config.toml
n_layer = 12
n_head = 2
tie_embeddings = true
init_std_qkv = 0.0348
init_std_o = 0.00793
beta2 = 0.99
final_lr_fraction = 0.0
doc_mask = false
MLP neurons of a small language model. Each row is named by its layer, matrix (gate and up: input weights) and neuron, and shows model dimensions 32-159. Each number is 128 + 24 x the weight over its row's rms, rounded and kept within 0 to 255. A neuron's up and down rows have the sign that makes its largest values positive.
After each neuron's rows, "fires on" lists the tokens most often at its 100 highest values on Wikipedia text that the model never trained on.

L6.gate106 [126 127 127 104 144 129  86 121 170 118  99 143 103 131 132 125 147 122 122 148 164  98 120 168 107 146 121 143 161 151 156 106 146 111 170 147 121 119 148 158  52 116 104 173  83 135 132 160 113 136 106 125 103 120  88 113 137 112 109 141 118 125 155 144 136 180  71 116 133 124 106 104 107 165 116 113 109 146 135 148  99 176  76 123 153 141 124 120 149 111 111 138 169 100  93  98 146 185 146 122 137 138 150 141 139 128 152  95 165 153  96 103 160 127 107 114 137 112 122 110 156 119 129 120 123 119 144  75]
L6.up106 [136 119 111 118 137 196 133 135 123 136 130 149 164 135 131 101 117 103 134 156 136  92 162 205 133 116 104 164 124 118 133 138 151 176  77 149  95 143  91 129 136 151 111 134 123 105  89 185 110 144 133 134 105 111 101 117 118  90 127 142 139 118 185 130 111 139 114 127 152 116 149 114 117 134 118 110 115 178 121 145 107 104 115 132 172 113  92 140 112 120  95 151 119 115 114 113 118 128 142 130 148  67 116 116 126 125 116 105 155 166  87 112 118 138 124  94 168 111 196 131 134 125 127 138 119 118  99 167]
fires on: ")", ");"

L8.gate218 [151 131 106 151 111 115 124  92 109 136  99 142 140 122 105 150 100 108 122 144 151 127 154 135  88 111 108  93 124 106  97 114 139 148 142 134 164 127 142 162 120 123 164 128 128 123 149  84 116 116 142 144 100  98 159 101 110 107 165 101 119 107 118 149 130  80  36 162 144  94 134 108 138 161 131 155 163 148 126 113 108 132 120 132  91 124 125  60 139 103 107  99  92  94 109 172 117 110 130 146 156 118 122 139 119 133 166 125 100 153 121 132 116 144 129 159 123 151 132  83 167  96 147 142 136 149  89 150]
L8.up218 [134 145 110 120 116 125 127  68 110 143 103 110 129 129  82 151  99 138 163 143  72 116 149 104 151  96 155 109  92 141 126 117 164 143 101 117 148 110  82 118 127 110 158 158 134 140 109 136  98 116 152 142 145 111 118 141  97 112 128  87 137  91 146  95 118  85  95 110 175  61 153 117 138 111  69 135 104 159 131 150 141 106 121 116  85 130 120  74 142 132 138 129 132 124 117 140 140 116 121 115 147 113 150 112 138 139  93 148 125 163 117 133 154 152 110 143 109 117 139 127 165 141 126 133  90 131 120 160]
fires on: "2", "1", "6", "0", "8"

L2.gate58 [146 133 138 160 163 144 152  82  72 117 133 108  93 132 145 147  87 179 152 137 130 160 113 107 120  80 105 123 151 150 149 104 157 102 132 139 141 138  89 128 135 140 176 137 154 109 128 148 115 105 148 152 132  86 118 115 148 177 143 113 144  88 147 105 136  79 128 132 147 123 127 134 170 126 129 157 121 145 161 142 131 152 111 128  98 158 142 121 137 148 109 117 106 129 131 103 164  91 103 121 160 133 128 119 118 162 148 125 117 106 153  96  95  62 174 138 128 148 120 123 145 129 118 131 115  95 124 148]
L2.up58 [169 100 169 148 147 161 148 155 166 115 126 121 137 138 100 149 193 128  99 115 127 134 120 144 139 138 139  77 110 155 137 118 109 124 127 147 125 150 104 165 137 118  74 118 106 105 102 153 151 107 142 110 112 112 139 119 132 124 119 151 133 102 147 148 163  87 142 153 104 102 145 149 125 123 151 165  56 133 101 142 147 137 144 109 136 116 141 112 108 135  70 172 125 134 108 118 118 134 132 122  95 122  86 112 153 148 126 108 160 116 146 117 105 121 160  83 114 166 132 111 117 123 164 144 102 104 114 143]
fires on: "4"

L9.gate200 [147 181 116 114 147 110 105 120 175 124  77 123 157 161 120 107  90  90 121 137 113 127 146 170 113  91 109 104 120 176 111 120 136 138 121 114  82  97 110 155 155 107 162 123 163 122 131 183 100 163 110 128 130  86 140 115 144  84 188 147 143 144 140 133  82 152  97 137 161 109 116 140 135 117 111 118 142 170 131 155 161 111  93 112 126 137 111  78 118 133 120 115 109 121  93 117 113 148 164 163 128 139 110 173 147 152 122 125 117 161 106 120 126 124 106 123 149  91 162  99 144 125 139 142 147 134 119 136]
L9.up200 [152 122 119  90 112  99 153 102 111 120 120 101 124 150 105 143 103 102 113 146 167 145 145 126 114 119 149 152 140 175 114 115 166 159 149 109 149 114  92 141 105  64 147 169 141  84 110 128  89 124 120 109 123 103 121 122 110 110 181 109 103 119  99 130 114 120 106 128 155 118 122 105 120 153 170 121 170 112 146 138 107  97 143  89 108 132 146  69 116 150 125  96 113 120 101 113 167 130 157 164 153  91 155 134 147 173 137 132 136 119  93 109 147 124 104 116 109 128 127 126 124 146 178  99 138 106 127  89]
fires on: ",", "\",", "3"

L6.gate134 [130 137  83 104 157 109 116 127 103 153 128 130 146  97 117 123  99 176 115  78 124 156 137 135 144  69 115 135 111 107 131 123 144 121 157 120 144 130 154 149 127 134 125 127 109 147 144 121 135 131 140 144 168 139 114 171 141 106 159 127 114 124  54  97  87  99 107 134  94 157 149 138 145 141 126 166 118 147  85 178 129 172 116  97 115 142 131 141 123 146 144 138 109 138 163 123 139 117 107 135 131 176 107 142  89 108 180 157 137 134 138 147 132 161  79 141 161 182 146 135 141 115  94 139 106 114  94 131]
L6.up134 [127 132 117 117 134 127 119 165 136 114 108 150 149 135 101 136  97 105 146 111 126 114 151 133 134  77 138  99 130 145 122  96  85 126 121 150 138 159 186 156 166 128 138 135 117 154  81 165 134 184 112 213 114 138  91 138 152 146 150 131  99 120 136 160 147  99 141 137 136 112 175 136 119 123 111 122 130 125 100 156 160 116 122 109 152 159  97 118 116 114 153 146 132  96 106 129 141 131 159 125 170 141 116 104 115  92 134 155 117 128  73 173 115 128 149 139 103 138 144 170 131 129  86 174 123 159 124 135]
fires on: "9", "2", "1", "8", "or"

L2.gate258 [112 156 129 136 132 121 145 112 109 131 137 100 117 137 137 169  95 165 164  95 138 139 154 122 130 118 134 121 157 131 100 134 154 164  66 137 141 104 173 149 122 159 166 157 132 148 110 119 119 133 149 164 147 109 188 138 123 140 121  86 145 110 120 115 132  95 126 139 142 123 202 115 147 130 199 162 135 105 137 130 122 156 138 126  79 119 153 111  95 101 164 110  97  94 153 130 141 114 130 127 146 136 149 123 124 138 149 120  80 138 103 149 101 119  94 133 124  98 123  93  98 143  94 155 126 112 115 161]
L2.up258 [140 126  76 141 109 128 146 132 118  94 161 131 129 122 112 136 141 119  81 119 104 116 109 121 130 135 122  58 134 148 116 131 167 139 168 116 104 120 130 147 143 101 137 123 110 111 137 138 112 132 115 136 147 121 135 164 139 142 140 121 117 116 176 120 101 120  84 131 135  89 152 134 118 133 139 118 173 150 123 142 144 128 165 107 121 162 126 109 165 160 109 162 121 123  81 110 107 164 147 130 106 150 136 199 176 106 156 148 152 148 109 138 132 161 153 134  61 135 153 137 141 162 166 160  93 171 159 140]
fires on: "9", "8", "4"

L5.gate283 [136 130 112 132 151 136 123 147 112 138 132 103 146 135 144 102 132 127 143 127 140 118 136 173 118 141 115 142 115 140 147 138 126 150 154 145 162 133 127 111  95 123 150 105 115 131 118 147 136 130 168 135 108 160 126 120 101  92 140  88  89 160 122 106 104 169 103 112 124 122  95  90 141 166 126  76 170 120 125 122  64  83 143  87 139 105  87 141 100 134 139 105 187 130 153 129 106 147 122 100  87 149 141 100 122 139 123  94 173 149 145 113 151 153 109 127 146 127 152 123 137 104 116  76 106 136 119 109]
L5.up283 [133  94 134 144 136 135 137 150  93 131 115 164 135 145 158 160 133 114 103 109 142 129 110 126 136 142 167 160 116 121 130 119 135 118 137 128  74 104 133  95 109 108 129 119 165 156 131 147  61 125 172 127 135 136 104 122 102 109 136 116 159  66 185  83 104 148 161 120 143 104 123 151 162 138 148 145 139 163 100  77 148 117 113 159 177  95 151 151 109  90 134 107 135 117 110 135 144 147 124 134 139 105 115 155 144 171 117 121 105 152 132 122 124 122  91  73 146  78 119 101 107 154 136 151  97 123 124 121]
fires on: "s", "ing", ")"

L9.gate13 [118 125 123 104 121 134 131 114 146 130 140 125 147 140 149 140 128 102  95 146 133  93 119 180 145  69 151 113 129 166 153 140 146 136 148 130 136  87  83 113 125 130 101 137 122 124  84 138 110 112 129 139 139 124  87 123 100 144 168 118  42 157 151 144 117 132 107  97 130 144 146  91 126 134  70 115 125 142  93 126 160 127 147 125 126 134 114 119  95 136 145 130 141 155 103 140 117 101 178 174 136 126 123 137  68 139 139  98 141 105 137 108 142 176 126  95 152 160 156 117 137 118 179  99 145 125 114 112]
L9.up13 [148 132 181  98 176 126 120 112 125  87 118  89 143 169 136 107 107 118 134 158 108 139  91 102  95 110 135 108 118 104  92 142 120 117 113 135 156 113 122  98 141 101 145 144 132 158  94 193 145 161 104 119 171  97 120 117 121 125 149 113 117 146  96 142 131 147 149  94 164 114 135 101 126  99 144 137 191 124 144 119 150  95 115  84 150 179 142 127  84 122 129 105 114 118  90  99  79 116 130  94 178 106 124 150 129 168 110 120 124 103 129 130 128 152  92 140 124  99 159 152 136 152 175 137  88 143 127 136]
fires on: ",", " |"

L6.gate172 [102  96 168  57 131 100 175 181 159 105 133  87 125 131 106 145 130 110  44 151 135 162  98 130 110  88 138 110 139 136 134 123 142 134 146 117 113 145 110 155  84 122 163 109 158 117 158 137 125 141 102 110 156 122 132 146 131 115 147 150 135 100 153 122 121 113  98 178 147 134 130 126 122 106 121  73 146 123 132 101 143 120 145 113 155 167 125 115 125 124 126 124 129 100  98 163 170 135 185  86 109 138 115 155 145  83 134 109 109 119  92 139  78 157 156 144 141 115 142 143 114 139 168 161 168 114 117 127]
L6.up172 [156 119 145 138  96 173 150 103 163 171 116 127 122  89  90 131 121  90 114 136 158 110 136 123 158 141  97 137  82 130 110 117 128 110 131 133 121  87 125 119  78  98 117 114 138  93 119 121 110 107 119 116 106 129 128 103 115 122 155 150 150 130 103 171  96 128 115 117 146 137 119 147 122 125 157 183 141 104 146 137  85 133 111 136 125 136  71 130 154  96 179 141 108 176 106 115 153 104 128 147  81 116 127 149 179 115 114  96 162 131  77 144 167 135 124 134 138 135 100 149 129 149 116 126 128 136  91  93]
fires on: ",", " and"

L9.gate96 [ 95 147 154  69 112  85 111 159 119 129 160 119 178 141 154 149 128 115  82 138 116 145 104 130  80 106 123 139 138 151 156 142 156 150 140 149 115 146 115 124 117 134 113 144 117  98 154 161 118 101 116 136 137 118 132 145  98 141 135 135 137 153  98 117 104 134  94  95 151 116 101 118 121  85 132 103 142 140 113 137 130  88  96  65 141 168  98 142 118 133 128 113 163 131 139 140 130 128 157 126  95 160 122 128  84 129 126 124 138  72 106 138 137 151 113 130 109 140 139 138 159 140 128 164 177  92 134  88]
L9.up96 [108 171 146 130 137 124 143 115 101  78 110 117 126 126 138 119  92 135  90 136 125 148 148 114 164 136 129  96 115 160  99 145 127  84  82  99 126  54 107 115 111 103 149 143 125 149  91 165 155 121 107 153 134  96 131 106 150 117 172 135 125  92 137 144  91 109 148 126 129 147 154 126 107 124 110 125 122 139 116 133 112 111 125 152 121 136 103  90 147 133 137 108 105 143  89 160 121 142 149 172 144  81 117 156 122  97 137 143 146 104  89 153 148 165 155 149 145 146 137  76 128 138 131 143 140 151 157 121]
fires on: ","

L9.gate127 [131 129 135 108 122 122 142 163 113 108 149 120 107 130  85 113 165  94 102 139 138 147 125 165  98  93 125 117  81 147 145 154  88 106 147 126 126 129 148 130 104  84 135 148  92  97 119 133 170  78  92 135 123 149 134 157 154 136 156 135 123 120 129 112 143 144 102 136 144 147  92 113 122 151 127 100 118 114 126 114 130 132 157 127 162 124 100 111  98 145 131 108 138 115  70 140 119 155 165 131  88 105  72 162 126  82 116 143 131 108 133 121 175 159 146 140  92 113 125 158 114  85 204 136 117 134 146 100]
L9.up127 [109  81 113 115 165 155 135  78 110 116 135  76  99  85 114 108 128 118 156 120 126 165 176 120 138 127 162 154 118 121 155 110 150 114 163 157 138 146 106 167 121 117 122 159 137 137 103 114 101 124 114 148 113 153 127  96 121 109 102 145 121 134 141  93 149 102 130 139 149 146 141 137 171 105  82 162 125 134 179 129  97 141 114 137 118  79 123 120 155 146 162 125 132 121 138 101 141 156 113 127  81 151 131 134 152 147 125 155 119  66 152 125  95 112 171 128 106 115 121 177 125 112  97 125 143 120 138 137]
fires on: ":", " (", "\n", " a", "=", "The"

L2.gate249 [111 127 137 154 155 121 125 126 126 125 127 115 111 129 137 158 106 141 126  87  96 159 123  88 139  99 108 102 133 143 116 185 149 125 119 114 169 118 108 109 152 149 105 118 120 111 135 137  88 119 156 135 119 112 129 128 102 188 108 101 131 139 120  82  95 112 136 114 173  66 116 156 153 132 110 159 114 111 147 134 115 145 112 153 106 154 145 124 131 132 149  98  94 134 107 101  98  97  93 127 142  86 161 136 144 156 154 134  54 157 116  69 128 137 116 159  86 123 145 117 154 132 112 162 103  74 121 152]
L2.up249 [107 132 157 147 135 159 157 107 110 106 150 130 145  87 102 141 156 124  95 109 139 140 159 104 138 139 131  97  83 118 116  94 136 119 157 171 122 152 119 166 134 104 122 124  82 136 140 213 137 131 126 114  93 100  75  80 126 143 127 139 146 109 135 132 150 107 137 157 143  91 140 133 142 144 131 156 104 144 132 155 112 165 160 115 103 160 117 107 132 144  82 143 106 105 117 109 140 140 121 162 142 147 139 137 117 140 138 171 114 170 129 142 115 141 123  97 102 178 116 177 155 156 131 149 128 126 132 164]
fires on: "4", "7", "5", "6"